Weights of a small GPT-style language model, trained from scratch on English Wikipedia.
Size: 11 layers, width 256, 8 heads of 32, MLP 1024 squared ReLU, vocabulary 8192, 12.8M parameters.
Architecture: RMSNorm before each block, rotary positions, no biases in attention or MLP, untied embeddings, normalized queries and keys.
Training: 544M tokens, 4149 steps.
MLP neurons of a small language model. Each row is named by its layer, matrix (up: input weights) and neuron, and shows model dimensions 64-255. Each number is 500 + 40 x the weight over its row's rms, rounded and kept within 0 to 999. Numbers have three digits each.
After each neuron's rows, "fires on" lists the tokens most often at its 100 highest values on Wikipedia text that the model never trained on. A number after a token or word is its count.

L3.up919:517466448525492533528486456533486526467556474505492524532572503482560455496484454574462517478448507477504484530515526407472499613476449505509498463455467555410561412496574472534504488515524502564576415515476507466512476514461558528446507500503442470467441439569462507461433518490451472480473539490522522499504445485421452484512496463466505487496527502459501462497480581536484528532565477551552544476456500453539477568556503470620429418507514508523541479508447517457483486458541524482524455470528491546514473482503494530512454560582506466579577499608581463486518454504518439474
fires on: "19" 50, " 18" 20, "18" 19, "17" 5

L3.up746:520494502457444479529480516516422513552533457474519500455494505458489535464432528508492449571461507570516580476492508542487395489563452535393542476404546486488474518451492491565512484539499527469592501520517471457600539469545529489462493513460520536468494593481560499500508498552467550505456425525474576494484541411497545494522469502487567471497435523568512465487544538477484453496568422533515507433577492507513502502543515500502460560478485505459425453587460501495552476394489458473528481403525512534559468538437467525507467561478474475472504473551554504461456528525537490467
fires on: "rin" 12, "o" 11, " de" 11, " Al" 9, " Gar" 5, " Sant" 5

L3.up661:517436389495516511548456427514543452508560527499466460561527532510503457517438543519541503487435519518479526477536511552440420472509381510457491497596535533479524526522549421496506475488524489533480483493483554463508476542488554514445441439483461599498500488529450538476472474516525418489469575463460489522482523451492462485480556510518507462491532517497518456499507519532474547462552445519468479492460472428528540477538523492469543451505436517510493519508459447498391477498561569571507497482502485471509498468529392473519479566542583520501494437412520515400496508508520469495
fires on: " 18" 38, " 17" 17, "18" 15, " 19" 13, "17" 4

L5.up230:528525454466485550513486500474482586493524457560468481427476498490488523589502584522461444586471477496513470474547525513489488556557477517475537468573413563505514553444422548562480535556507510548571440434556514454484551500528521447483533482497493580511547529576463511510477532567467483428463525559498540452525519498476498501554503489548511483510476521443503554516521511573540532537587453544479437502509445514549528527442452489507468462443543494521445447463486532431468486463465531380495535450503492453496495533539499521446498515513525471527501545503501452462466468534498471463
fires on: " the" 71, " other" 4

L7.up726:452528467501496436474508500519465539533555514524481565549549527513491505481519514543519485424472604446448550504442490525489499522456489499446528486524438470505554497438506520509411473499455598522505469500519472519533476509478524489428518502471467480542505522494535576549527498390517497485547511588530527534418438462513517556546510504488518536479466518491453489524466517453468566506504526518455455476492535453410477560553539449502523503511571450470531514571500445515523536494530491559485526465529431411557453544556507495575457510545474507542464489525524461527522413461550515455
fires on: " of" 34, " in" 11, "-" 9, " to" 6, " and" 5

L8.up199:435541488516494393520555511497446508533472483442502548479606458546467508568525523537502469488551522471463552531510494485457499487468472529518481450527453519519497503528535531459475454480518527564555453478564550507494396534467539460439488453519488473509526555499598494478519489434530437417390495523514556512505472503490495562459610506488461471533463538523527544504429466473452555567476509540437410532445515548472478550508487457466554479522442482503519468501501499462454510535517526481461553465500590525498500549474474544530512514535497476498432544572542512541485500570445540508
fires on: "." 70, " fo" 4

L3.up412:454513532431503474524458431553426503484525475434586491512548508498484495536545477508427518545464516561417480492506494454487533499571475523493448510590413550494565512452433520476503447519452509518491534423486511512457414494550541494608484500550444488473523497514450493494483513547500505537493578451528545529526523524479543443475563506537532586524482459468382513487431491468519612490504561509506532549520537517496530473463501463569530509508511509478540526449510467511508522503547488476522512546560518491465475505501460464480464541506519536474469510482506417512502499474441507475
fires on: "W" 26, "ow" 8, "M" 7, "ass" 6, "ight" 5

L8.up941:442447401508436509515459452492403521496573544521453518528523464467521565551477533479532509553511466492481505468568558466502529530492522501487469457467460468535540487486455488518458481472482491491520452488558493532523492437502502505526455482480508545478528555532491508511487501442501544500487530503525530489459493508580563557552557456534479498499504495472501535528520601442512494490542461510479535434441468528531558553544498439494490445521424586453502465448489426449428474432480437412523489452551494497552463503490471443555495532571581470505487566566535420517466493470525438515
fires on: "=" 78, " =" 22

L7.up790:508488497477488471489535468508533481504531488553494476491565405482559550532427494529452409543474527572499443413520484431513551542487464519468415462436504497516554561430478531492519502524534447629529536510526509467471506525527528487480459525518495495517520564502508485512493530484538549534471496552601519474443433468503552502455537449486518423473529496410564530500508500514431523484474463470491520544541539465510484549482427513497528509523514531519521489454548496518475536474544480480479437447558543492508514503482501525482481477555464533499569470543436456472515564544528462495
fires on: "," 81

L3.up116:500493503547586427580482495475411464524473544546513574418498464512502546534437539472405502488545469522425523418516568495492537598470484525461440511482498558480571504471501496477459534497498456574509462507589482525527455526540467515525503507518470535474492507522465468482556477436552465569512542546569489488507467403563506538438459477454591482536524526437507452463451537503467504506485488466494506487484506448539556562502503524501500540448450531520570575480416536515536465504484555502496499503558458496510428535462456521501465500600418536456528464468533456492468513547536429502
fires on: "ed" 38, "," 7, " border" 6, "ern" 5, "ies" 4, "aint" 4

L5.up806:458516493528494446551466416471541487539543546470523525519480441535511497508418499484470421495475507491450552476491554525502456568527511518511550470536473573499484482510411551541486475575477450496458516406554509536498462533509564529499423436484493532576529507532543503446463538455545426530500501496574445474532490474602520491530496525476487501467522482453456397446508542403509523448470531447486497514491546491402489514605438500496519471486461510514481493458452499458520490463510498536553545482526472522509492527546412423499426515546554475436514522573502515531505518506478518467
fires on: " '" 28, "'" 14, " \"" 12, " “" 10, " [" 7, " at" 6

L7.up72:503578548475486500474456474526470516609612478521505461483528507488439493505502530500504455468589529437461456513452496512546530487525466506497595498520437514536578500470482503612504515427524510517565531503469519493485560537506518541544467521517484518529581529536449534484536517506548459536508474469544469539467485512557571524528496506489525534493482514496541447560533513518421492466507567514442553542429544619469476464511504489539483486564448562453509498485433573522487536483502520441508520502551527533508474465471494473493515475531549552507496543595435442453469492527480507468
fires on: "," 96

L8.up973:449469491491576569470479463480556487453531476486513502500501453510553549530432520549535443449620523434489488519539582536489510466562483520501607488499529521499551514548469460429433430525511542480552528468454513503480535594528538441487504489460429481526525494551510517475511523438541368499567456540549577477472391477479529468510510496440516423485422445521529526523470425507470516504569496499538515451476496568561516531441490521555453513483493536423488466534445505436509518521492483530537481486517493556467471539492440510479519528486532479456606507490492518510461488531489516523
fires on: "\n\n" 67, "\n" 7, "|" 6, "-" 4

L8.up394:430498478472533485539469473558413461429553507561517526523473525458423477508467580466471464497516523500513502480466542559542498482482485504419533528422462442459534469508482537524440449601511594516525489493501485473565504488501515513485489455467431436521511559507513473592498523474525496464494520494465452535515499490593542586504529501558530487485485421543479453532491546488485501485496498514534454536484537546442428458476497448518543409500525524569590476493510462473580488533497454487523504479516483528466448498543459443526495507529533475533468475541515496448497468448530480427
fires on: " to" 20, " all" 14, " of" 11, " with" 10, " With" 9, " Despite" 5

L7.up262:522500538533531559478502553473487574553545590453559512540474490508515503554539519457467439508495527531431535419490447525417500527537522532504524499522486482475485521453451498538494507471518587562511457474597549548516522517484563517469497536463502573473466502501497537488518554475532490495520518528508536503621518410510495495505526533499557465500499527469486486420509473549561508520560444488575466521437537553558478516592479452542504469551450453492466525468443553536502423454488480431449447516539506544423497478539453579574465476540527474456501503517581500412551482480490539535
fires on: " (" 26, " D" 7, " S" 7, " U" 6, " W" 6, "\n\n" 5

L7.up670:537435469512500533564486511488469555554529468542514485430525490547507525530501587522394454520442545543515491510554576479494454477577470513507469593489461528527518510500533497543466539437547479510566515455482473499491541512530541498535421436536543517485485468561469544508467522535450470528449489501554529497511521471587564549503503495537525469505538514468464548461556558503464513466581460506520515525493567489518563573487607493520492430497491480537549485583419473530526424448475457441446420477508512557482536520465467488487473509487473453525486594499497471507451477518529424489
fires on: " first" 21, " one" 13, " the" 10, " only" 6, " last" 5, "one" 5

L8.up981:491507536402560484526494451553491482453558604572495509512453513549542469603417596520507501519538498491518435528515432437551500524492559507517516503489518516531550557473478452524488468483517528476445549439522493555575471534486563552468468486537476550488512487527471495518481542497468496473525461512536457551502445506545460482524479510576424474450454530508506543499488530463481435569569491464500460495476510552507513518547506514461519499513432502457499441577471544510446515514468530511481463520504504484610413536464511496511502477546535551463469522485508486414475514509509536450
fires on: " also" 22, "," 14, "ly" 10, " and" 8, " later" 5, " eventually" 5

L5.up860:511498456456469540505469449499501553539493495498577502461515508546488509499508530493450508548469513484465391496556531545548508480512472519550464479497452541432529501495523499515508525543549458526527486516444498508464457485446524478542489449540489571499537470539407541639541457555521481602453499509507500503468462476501510460552471485464504485555459471455473573486556536514485550465550430551561443622474474510540475571600574490519445504566434522533504488551464430496498475496525497481445563522505535553481503475515416488436451524522489453522555533605530493525465470431481448484
fires on: " a" 73, " an" 17, " first" 4

L5.up741:509451439450512506533523473453498577518488557496563550487591445480489458478535510467523446428611485460515531551485521532529485492463426533527498467480507532502520514488480535562460464381467567506570550543500506524459506551508519484494496476496427509500521566514509376471544523513564415514491460605539524492438465492485476534499539531483458468534451554478494561541539505441493566593481493447450473465529481535486500536525478417508523507485411580529519522550510489529556516562498532520522555511498492514500465457482448513556439497489480422465473537533471519499439471449476539520
fires on: "." 100

L5.up313:549453599521481545511495521466477461476494521533553448513497545548526545500539538524438414546505555503481534567566607399474514524435464530529609471550502514472495566484487516488515527472458482509499496489624525565472555523480554466537474476543528553535525512522488480478502504453518459562458520563563471487586500509523551526513496505477510482510538536523457495500472479421473532470491546556494500517499453538469562452544566440526472469490462541537507518563521506558475457490522498429447527511529507496472498463460485402489532521525575521482501521524493484489496499541494558433
fires on: "l" 30, "ash" 6, "il" 4, "op" 4, "lt" 4, " for" 4

L7.up248:445505502485424540542509411555526558510543447559538561471480536482610433574413517546477424445540541518538401496504467450586520494487503511487541539536502498519547584492486467433517502522493605542485457506423515519528480577498522458553505509484479592580539537527537497537499517530423501538504495459458437517502464486501485505514477455523467572469437483534547560548480608466485479553545536521514492509434480572483501506541504513530515470589490548518551478530454530412472507432534477504468499524530485529496500444469524516542462485516507567525516494497513453449530492514541548501
fires on: " and" 87, "," 6

L8.up642:524490431486551447534478448475501505525482484460510516491538493495549524476427500489501500504543503488518473436477535509487530521517472535496559509562486525447528519526499457568544488553449515518528558519569464505468453546511512472531510520473472518513529523486515415467463507467500421462467439519480479490438536500437529449493591450498521534419473525480509492536472438521483555489491414463476512480580523548507541509561437509489516564419391483457506530472532537599557505460481402490538488460501428501530494556479412459446509472538512449514539517504606482476495509452574474523
fires on: "," 23, "." 17, " was" 6, ";" 5, " life" 4, " (" 4

L3.up214:522490468511560521543421482499483567494567501524441522477524445548533449503471578545529460477547441538436520527515508511464483521506537546494531473525451510512514504479503493501458482509545448519515515494439525485571481494514590501534514439477464525518565538546497402508494550516405497491401523511535505479401450461539495563510510434542523458437453523481479502584558525466445489527509459491434577505534487485486604446572518432478474519493471486529470517463503508491500492471488521524574467571529502535543458524492438517530501528568521501476425520533488438497556536463447513532
fires on: " =" 51, "=" 38

L5.up256:523392462474518476455463511458460511547536617518428504443458488507635539476442521451432487590496491551420432539567540430549539505501546527498477472501553560482559507460492493506556522483498467535597474458545478480478516478468524529564565459525523466550581491550508484476503502543493479465434477480459498518483445505558538479588505507524532500433508493453451537485526539473489516496472501500460465531501508478489513456497489399487463503450446511522445456560450492551536483546540516411499514521503515515430514536503443447496495510487506462527538533493465503497470517434514516397
fires on: " a" 48, " an" 17, " is" 16, " was" 10, "," 6

L5.up826:555466424529517485519469529521483543442512485466483461530540414503481543526448511469501532521508505496505474495438517491438464489445478531434510429535497520533526526455423540477537479498465493550506562459499478491528592576468594492560458447507437448547495514511570533515508494456511474468527480510539531473524512464536573515457520483521501506519496486538533508607501479418540524486528528525470485440501519573536485473543461502499578490492456546533577484545527442528459466469494499536551596472524527460473487485516461485490516491484586561501494553472490467507409514504549531447
fires on: "." 46, "," 28, "-" 18

L8.up155:524440504473527489528515482429490603483535496550604492513533514558517526528394460519540426539554533419496583494489454450515505542563524506471516524493474503487557532512388470497455536545496502545544490535463546561480488572524531428500535453492432522493535562544495508485459585455510459505478449512513578508423428534508482571545524444462525472462390510492470545533461565432482509453497510549419442567441468559541489464489451477542508568522397504453495446504485512414485493479476545500506509496484496544494492547491441498473468493515438463467505496502511478479465517487448494487
fires on: "\n\n" 57, "\n" 35, "s" 5

L5.up64:447496468462532530535514484498453598514519626489465449456535472503538389470419508504493509466579421487474551500556510515517474479499538517478546520526467549530531510516498543442449456515492468507530478518490529514535479476548557523566503473478522559537588495487519433533561536481460509527425515557541468455464412502550514611473571476490500550432466558444479492497577506495457480540526472506466540497453507434499553536551534445548522433483425559510481525529489533504475472468515517463572511550509522586499491490483484452527530517518534518457454558552557422527494452451452511524
fires on: "=" 83, "." 17

L8.up493:509464400536467541495557570460479541483463489498486460504512439521491458558488449477467505557451516420503509430527529423450521534469442515572555468489524569460502496478467502467556487513487528544493475479446499447465502603414522505554458456519419469538512534508535516495580513448506502479532483504499477528433498470545562593501548533540573436521433480462453503572493499493479544493506476498483446421499525529474488513544467440463598496502441525553533499549519579611464466505534539529479549451577538511525473529422468499494528471478515561405556533552563454480464495477460486474
fires on: "," 35, "." 34, " $" 18, "$" 4

L3.up391:484491455477580563508445469532514558490467506509507432527592436485526442416457509525491477481603518561534460498566440436475557527504533509522572495527496567499521473487490503479511417478510483519571459414511451526525491556499582548539493491538484513481554453505476502456569497521519497532421505462472477442459469411535562534557570484464489559520518465473478539496513579469469520495520457527504501481403470456479524506500524432571457473444418553514503525494496548490531493503460466436471504525539439566518492554517433455509505526562529499510580503505541490473506500483478506471
fires on: "\n" 68, "\n\n" 18, "=" 14

L8.up215:529460546516546499548446506509509505514548476481440461481519528477537521545471452503504455489536523425494507536517508471463525477504461537485590476492492563493547475528498526505438472455494561467560480557495569451485474579440498458554396472440444414471545581503533517442532586493554494536479446485563618482451370525552511511494474467508540525468458534459510544459507550475531486528518448536508528536481459579522558476497511414489506535532438489431452442494507441466449509489501498464501508455498537514495440458546444527404468521485552460505534499534439493486464444473466546542
fires on: "\n\n" 42, "\n" 33, "=" 21

L7.up170:499472515414462516572481440528438477510460551463482519548513489483513533482493550495492455509504496487504544520549572494498487506496594506528489497515410604432569554475462488483460534475490496498537465422529490467476500508475488492547483525472522530429471484559460523534429487514535465450452506493494437502466543519535499486525558476512477436489459433575496489471509586589497525536521446525538533446535497508476546600528565469501464453476530498467509467493498526449478555488469507426474542430520557541512505490451435520539452517488557503545552627459478435532469504524464490476
fires on: " the" 63, " The" 17, "The" 7, " a" 4

L7.up634:468529530509556501541484545419421585529430529475519477448577503489528533538532621514529489476437470464451519517473529476461477527457484519542524503487474529500564451514462604479414501463492529453504451487516518509448441558465499505496486465483511508420462594512549527482478554529511468453537417570540569474476476481508470506480583537505504503489470537490517547487515560423515484539467466525474419479528533512450581631509520452470527492501462502522465445519490459503500509512487527420558491458542460481492512411504419523486471493493551465515454545525513523508500460427399517498
fires on: "." 100

L5.up639:531482484511566602482433484510434573508473555524507484375591508466456522517513488568493526439489448546483539491496514513510446547536522528511491505499500551497532490483460489434587434452526466498544488529436496563486497606462526501486464453461497469497531522500526513524494532567448521550429477590509489511430420505518481515467569535535481556606408516507504563567594545477478478467494489476483484522469442454472495507494508425537517482471445529527561488499534479518467503490510456488472513502499495526456505465474425486487490510524592431436533560479450471534506421539491549475
fires on: "." 56, "\n\n" 27, "\n" 13

L7.up299:558477496562478504473508544505488564443502534493545539482563483472500486496583588488459513513475515400478503464499549483512568489490529515492526522512397537466576498494435572620379571490468564498532444479560565444481467526562516480509541483495434473526434553532529478497513540535514461533518519566481538527580503494465595533506514436471565437533480456558529419454494520527527536401517495453513493454464530522491494530556504493512551440517508569518436519519535502565470491414512492460463509441565474527508455519539465486452445487505503450472511477537535457465494457484444515548
fires on: "K" 35, " Z" 11, " U" 10, "\n\n" 8

L8.up883:513507460543543570556473464476474509555499567516497464446504502490490471511508582500479458517510473526483588516496535449532500493498493508520517517589487503489533476483528513532515557481477437537532507453531462556473521499502606495504477477492532523508536494577479502535486451470584486510497474517539593506469521521515503492523521458525535479529447550501442609483529497464505553482645493534446513497408557455519512583622548501524511520485458525486550471519458515528559547432547495481495450523557488486552541466569530466458412517534563441471511572499566423453440520511521459447
fires on: " the" 58, " of" 15, "s" 12, " \"" 7

L7.up146:461564499452490537499509471422497490564524487476513452437531453483480538529426519465423468562466484513452459515464537484533497509511467508511486470533413554426551500480517545478493513510487473598540464488421490518425513478539539513540522464533516601505520484528431527585498499460568496546499536553583521619404439511537536498483521506518535513525495498482437560487478453466480514519457503470519526466449528486506443573607574474473533491517496501469543459526436462505496537516517514539498534541529527483529489514475423474489437530516497494497490519565522498486437494513451500503
fires on: " a" 77, " an" 10, " of" 8, "a" 5

L5.up460:518545533432537482570515468520482539513551508427481539510567416469493473478489544494508441552515455452491519419488529409486503529430485525433456435542501484521529471450458510475531480475513489616552519545554495529511432597501522445508433502517505514417461483506483512479529486484541509493511424531526505544511510406531513515494470493444498474507507485420479482515463443436529488467499429502463540537510485510550461468473564489448437482426494568516506542448473525513572504398468523513474526527534582458477414494507495487537483497575564518478468468448495501477423542462546502493
fires on: " school" 27, " School" 12, "," 7, " hall" 6, " House" 6, "ial" 4

L3.up39:554484509523495610481463533440513566520505487485524438520474500570503454504504465554448527627510451493475529544596451488488480480493557518527497522548501510509476536466464520520501507557502550596463529488467506429540521502550604463561537469498514426534492469525428529526517467482561495437501490525471505498524518506550553559448496434537476537512531427424477541489523468462516584519544428512465509506489450545436535544469534520501554463512413531477566524474508479543513468559511507514504535529557547500468455523533409462477540558540541474439515514510514506536519411508513524455
fires on: " |" 59, ";" 11, " g" 7, " assist" 4

L7.up319:518478446497550561527457490459444583469556536525450499471588462501538444521520597593492490458516457542447569512525509495483512503518451516523551514534499526502516556515469517517453519541464523505524498467489501540555490499497542534569442457466501529523521526501491399506547537500472461522491500550558515473452443528529512534505545466504508476461512540482485508538535607439394458550506438549459566515512500462573582486580451423487521506490418518514525515468491526504511451570461465433555457518496500524528486513562463451460529555534588491504521575448525419523497461455461490502
fires on: "=" 88, " =" 12

L5.up949:420431472524461433538536499518452470539458561518536485540506425522562556507488511420432478512495492536508523544573509408571559545500511528491528432516449546468511490470493475539536539472392486462479511437587455503442532542553484443525531564526420526503526501554540468493536508489487513499501505476392595453480487454487465448538497477494575471494552484465506596514504504490480510454463424520491490537495484501480522506543434515484507546440482527470490478516538514511550471506501464546518498516546477492565469532483413494494499500457496465478454562514508483421487505492521417453
fires on: "," 62, " (" 10, " in" 9, "{" 8

L5.up649:498474445517451499491483488519521500544490527474567476472535479487445550525524620608514478582467478543502528519423447473540488477509458511503479524492434535473508564451515524552496558451455484479561502473537451548483538560539473530570585453465470519551537471569471532612513461475479537554435478451584509547452502494473592507512476465511526496468549574491470490497505454474532572426492479519432506571501588465578550586519544490512493533533522476510516509533473488505519431479513498482468496553514546457531470494465499495459561548566509499521560600456529462492497514495499474408
fires on: " the" 46, " a" 17, " an" 9

L7.up526:541372587484468467454554496476495570445509508480482492465481557536472511512443483549502473524479410534602511472516527480549479496555571505547580509535520544487516482565494511471462566453468502475452445505445515497547433505541503443485521470505501460499546510531550487491481485523497417494499445502496573524474474517486521498452522502514504494458495502478518562487413487534477550439528473543547556521493503524545516562543536466600444446535481541446498488485448552403527533519484469508472508454495471562541481544536483453491482635500510455472551463434508437496570517541453504495
fires on: "\n" 27, "  " 14, "\n\n" 10, "|" 8, "-" 6

L7.up149:465499406530570587555492476522440612517533514549418481482591475494548504529443553516503459492553499534480553504496481476522540515467526512474514485525465506513531595504406561517531486519448513466532451477527493511571502533484485516512486466499446530472485560494504462503550569476467502554502531526554490474425421530605528551483579484494501511497480513475500479531564596448427491507514482538461551510472503486529582502540471426457530518506378556514505520450522509463540479554453447439523478491538460559504490560502481505504485499541534501508553505498559442496503501489467497511
fires on: "=" 87, " =" 13

L7.up711:494512506547540467610506478559537557496561544531456523520561550497613489524431518571472523522465518604541594528505556515518503517486449509553514483493481498482465452456498532516419467518518554600465516493509594543529567506533607545479448480435493528562532510513583511514522518543538459448513530480534508511443417482479518568545511502504522521490574476485550548548467508511523548472497506499507566490460587513473569501500474493524577474467405523532503508517513462553503473515463418477516490506532513488457507499544496483529513525566556564539488495506587548464427508445454524503
fires on: " and" 26, "and" 7, "mit" 7, " was" 7, " are" 5, " is" 5

L5.up772:469423493382468527504511498540478508442497435513597472522473459509495442570533549545460448477503463491489502443483497528508550543539489511530532401507493531400543571464477515542430514501527490522524397524468514477510508522515462532443464535500459483497513441526509447557462586506494501464425485509468526491570515515524563494507558492517537502470453457555468544478503463566532514490503408569522458448488490539474467612567554499522489475514523441465538510505501470448510465477556491479473545456532470475509495460483492504500439586518508485513497513503544495411392496523470491522
fires on: " the" 74, " a" 6, "All" 5, " for" 5, " to" 4

L3.up1003:456507500536641484540484418433513466544425499526479469584587473522501599484535560502521413441554535454504527453583556523523518497478570508539502487531455526452522437497530515423484502484452531496547428493490463516601468507478485530469482523453478487498501503514535482514598540492529482458501486577541515532500457436458486514503496516477446484491451527547471512507510507512545578498495534444512460519447438526434491557472482486511488483496482506479512492536460480468513571440534476497495479569517498468484467562521496500508487551512523454470520500492511486486499468529480495477
fires on: " to" 72, "|" 11, " of" 10, "-" 4

L5.up634:475508475450512539574473468444429499517563582586530518393588482553510497515459512471443508440568566492441524492462523488483520598525460507525525508504449498478507515457454575471481449474514458487488471487511508514454447480480587547542552544499459549505502516522581444528546550426497488477459539589496518512517425445503463548511542457450467482439427561474473513564503548499478576461475472491461561471457464489498529534516441408523506477491462504458491517506428437464541448533446472470527527560551456537551472471453462430561483529541545447459504514512519447469492514470476473511
fires on: " the" 15, " of" 15, " such" 12, "ch" 4, "ulated" 4

L8.up568:503504516470575488531475409512552482513506579480551492489503475517525533542483567523442551474439443523519594450485531534517508522409514511492520526574465486460496449484534548531440520517444522534556562456547478586517525522520514536522440490500466559606537519519465447498508539458500419527425454515542458557486507515522488526476510509486477508568542516500521587577530449389460481484507529426513454497502568445595446518538431513467490484475433530488482477461534573470484504504478467473568522537537468530561522508505447503479522485571517470483496575511530431527553475485526495507
fires on: " \"" 67, " un" 13, "—" 4

L7.up823:445515498533538562457444388519535566595517458540519529483484501502531525535534556528520521473491473523484433441454476424513478479467528510483541532543497541503581491506485493519519462437494478530512471465529504551495592536532543531527456509496475582488494562579507486559476453498499486496443524493534511545424556508498518534487414481502468568561491503459474466491549555499488479449575550516504507527502513582518457498523496516486460413587423557566466495501506470519461486394496456410482558479537516500477498461484529503505434505483563476431528512534505513498513453428493470532
fires on: " and" 64, " his" 13, " the" 11, "," 7

L7.up947:464466435531465467577507513411522507455413500551535503530569529531496472473464543523514528506511457451531536514466512513552525534549436502491510455470488510514493542482475579510492457516495504471492535436529458492574455492523542515504492477523459536502483497512584419486533516475485485506534471526499518467530505461503492554500609534482548490429550531490509538532493599510509555418564459412471517476574504516457469543506405446498504446487436502488508520457481468478526513533422393571523491514555435478513393513482475426479520554543560474553514457500564495496525479534444496498
fires on: " the" 47, " during" 13, " in" 7, " from" 6, " of" 5

L8.up731:510438532464442506516497457462500560529502524519486497411492428548552481562563528432468415489482556478494485444515544466512482497514472519526494507505489528481498491497459491532499485561545544494577515509478508438548542578509469517502461546494491597483517497481415541484490523499537455462480502539548460554516486525539539529495510461466551453449500565476541497511472546442431517467466517519447478437499517580489458515564516462543515499463506525469524625536419529527521481556510479401581514425550517517528524512534510491476531447522545509595546529616473554498436486432463538448
fires on: "," 79

L7.up729:520419486474520477516497483488466528492538437509458511474548529550557565517454450471453521462565468492531472493550542540550484523500512512449570527577433511484626485482491544483502528549457461473544411523449511476471440512494518515464520479473471568523505535527552422455478535490554494488512550559496542514414495500582518498436565449509509464470425475495561570452484506468433523535586541534468532496417464538483444497500454493541517468476452523444504456563504476460485482548515487492466543489507526529536400529492525486511509546488518511474585520502505461496484522577451551551
fires on: " |" 22, "1" 17, ";" 11, "|" 9, "-" 7, "2" 5

L5.up306:536443447541497452536486525472518521551497518455515404555541459503528474538562490509504433485442528474482493470485522569464504500539478522509517472509492532498552515434480528502569492525508484538466498478475472492503521502468588467531392424490428453567570515501488568474536486487405536536489505555541575543466419456547586463467580457512478446501474447476464540496506501475498594503478495520477436531557481498444511524503506497479518535490478559491511516532517514493431476452536464602445511525542508531502478537504502444496526500512605571505499547534470505454457539485517515465
fires on: "." 46, "," 39, ":" 8

L7.up220:506534492554485533519521441479509476495513522411539485499512480517543546540527543507387350586500430529538461475520519509436464520530408515569488560569497541507558526515493493498509570483468513520576443511490559560409500522503547506524486497484526478457491476544462464559460501452519501516475539542529534511446418485556600493483536447505587456511464579457483517480469455461410468529543524511430588446435597476480534466474474504458512480538451515484532537513450554567449467447493566498519551513527494470496469489507540507557515490490492531561450566454497453473488500515540491483
fires on: " part" 26, " one" 23, "|" 16, " up" 5

L5.up812:504514522448513562506441599553427550441508540484533493491492534474524522526466438497475467480519475438472550487495521559457439491518506533551491498528529497447517560479533471537550459510547516536530418531468483506483520552461541520423522521439463467479476519525514493504470477536498462531484399548502473520492507532537485497527587444560573530503418510549464538470528490472508504449558460580497479447494489557450448510583497420618543533502498498472438445578510506514586463483509472434491501481496537531489424481476480572474486575518473529556505512515518477400494415460545493450
fires on: " de" 20, "o" 16, "s" 11, "ico" 7, "el" 7, " of" 7

L8.up230:420553454454483535583490442491441560566510530579490473462518583565539545545433548546464483545477534562464484510517532457501455526532497494457481484545528507471509551485471486428509467548437549529510527513514469509549560579559575482512482475493491576520511514549496454477478502482491490529411508476494510519474503545456499512541510527604461511472487504460502514530491487502510511492597501466590581471474498430464437518500536525473526444596417504424492515534465551468497445504523486549493582514496535511583489510450501536563479523528523496485519531545465496459488489416531526520
fires on: " and" 76, " to" 7

L8.up490:481449484510497520541496505518453504510493465473498537467520425496611472579476545493467457532472490517471482408478535447417581491479427526575514532531562562510555530492480463553509483511525491579516424511520459491542502569531561468511439473525458450525518584490483478447559486502470481462494431521514513527495520477537545523475569551498549500427383465450488525463512464540481650448499487473515406444491566572475489510475525504510534528508466571477463445523543522527518491512492449470525537435593513469442441525492502496524452487551493502547490552509506456467505506416459445490
fires on: "." 96, "," 4

L5.up418:532432476460559482549445510554518533564505529537549476443488481505536509550438460511471471582468393496497488503510499528468456526501510514556474509470512534499462448498575519519484512531537468525510509480523547539511451507491561503537519381519500466504514508522488448466565481498514550552459532514483527463477427502497564482550573489502492513507584441428522548470509470429503478505505475548432535532444580530531533486462514460501483519482499552541526551532455475589574504498486528491521543485501514555481518519521477431526461512560534593534480492491413502510470510472444433479
fires on: " is" 35, " was" 16, " built" 7, " completed" 5

L7.up229:554512578507511525480495482484447481506457560473460482515510439502480442557452517510522449536514492442453468503476517569542547533579458503507551501515454513495524435486524483550484472429511572531491519478520491485495451496499545431544477434510493492541562457492457494568500469472485535493463456542540489522431420496594502501492459477539502497479565564487528489507532530401457477542520554484439529511478567527516499474588572524582530515490466545446449521552499508553505520495461540422473499467496498551528511496522507526475503469525483550479513581477515492500453558464483505464
fires on: "," 55, " |" 20, " (" 15, "|" 5